Part of a small language model's weights.
Size: width 192, MLP 768 GELU, 4.55M parameters.
MLP neurons of a small language model. Each row is named by its layer, matrix (up: input weights) and neuron, and shows model dimensions 48-175. Each number is 500 + 50 x the weight over its row's rms, rounded and kept within 0 to 999. Numbers have three digits each.
After each neuron's rows, "fires after" lists the tokens most often just before its 100 highest values on Wikipedia text that the model never trained on; "fires in" lists the words (lower case) most often at its 100 highest values on Wikipedia text that the model never trained on.

L3.up289:539411590463526521520515388474455554531547443463518506441484457536505547471396461506528469627490527553483381417486587508446409518595437545522490508482486431476451489454476414469487474568542484516416565484470482528595516536540441556549480487485524411534580469530464451456509490595467467562481562442529565426505471478497533487452402526454537511500531598552475534554497489520509543465441
fires after: " f", " 1", " 2", " F", "r"
fires in: "four", "11", "21", "fourth", "five", "fight"

L3.up709:508484468442500544540470466443508516556524476495486545538528465522568484441488599499472521486477521421473517496493428502474568561556486471518513544470427500559553573461512435483486495597527474360476497518454592498459476550578474613490504520547485502423499501452569406567489532422519454452400415491456594560512553518443499531444446537525621524507526553524501514460478520499509375398463
fires after: "b", " b", "em", " S", " s", " m"
fires in: "born", "memorial", "source"

L3.up610:526452548506514482477440547528439541618546418499475586583494475444529547443543556524548432362516525467503475504496522473511521487512394479579493444480582535463541549482473612523471467396517515582521520504460466571525418434533484534583434423533521481511513462486559587556464441417460520501558548559489447369541386460554440562491467584461569392486482500593505524422578563516498472494442
fires after: "i", "he", "o", "e", "h", "ol"
fires in: "while", "william", "when", "had", "published"

L6.up322:475498529516513428540496479563443514490499517541609502350459536522567543436443515481494471603475529481577520480438464511552438483491526493496502469533484528493536486479464488356568502434426456546456563463539471505513498483498476536508551506584456443475449513381497512468445484550502499612545539491554525492569450450534466555510500505515585613510455532477538568593581465464479464568443
fires after: " f", " se", " de", "f", " F"
fires in: "first", "film", "family", "season", "debut"

L6.up176:479525495457438453454445572509508439568547442537584383462449513460512488517449521526505531449456556486504478462390552490476510500467616515520489550505555521559526467504494482439472535537522512452480549441576488532579472508478526483555586445554479536586455544527456479540552373450509472567496520512483521557410539574444457507447485405555559479574477668556517484550481515496488415508423
fires after: " h", "f", " de"
fires in: "had", "debut", "after", "left"

L3.up670:516553538445517461572551458459544578498554542517462547472504499394504496460493508442504498517467441602549451504499549546483451466476481494516541410536421469414527456480519405577556502511519533538429542543547517488512435496414536497545536493479524450547444518504507444556459512437326492433417474557530488567466507526486458500537495473410501474519425430475490530459532533508468574468565
fires after: "ou", "ran", " c", "F", "our", " C"
fires in: "south", "city", "france", "from", "source", "date"

L2.up63:458469552439509447536617515525437465536418498479515510434441502513499462497554483525572569463492543502420476491446395415507449415411525619539476513451490621424462531614507525549411564480598548554510523519485465516512479483474541566390475595442558435441513503416522523472424507490480537475477490542469440448540464466441537465536436425544542522520558432437549559398562519425482489511481
fires after: " s", "p", " S", " R", " b"
fires in: "second", "species", "became", "sec", "seconds", "special"

L3.up552:423493519513489521530474466541539556406434452458561510453607507523594529590528481516477511557499664538420557544497445434483445475479467556463515552387479527452596532535440481532450506468484485469561579396454500562518460468486468463530471502523484532515470546515478529550522557532530480506429530504443558492539545539491504473493441564475564479491548436493577481452541580525520405641449
fires after: " r", " W", " R", " l"
fires in: "western", "results", "result", "research", "residents", "responsible"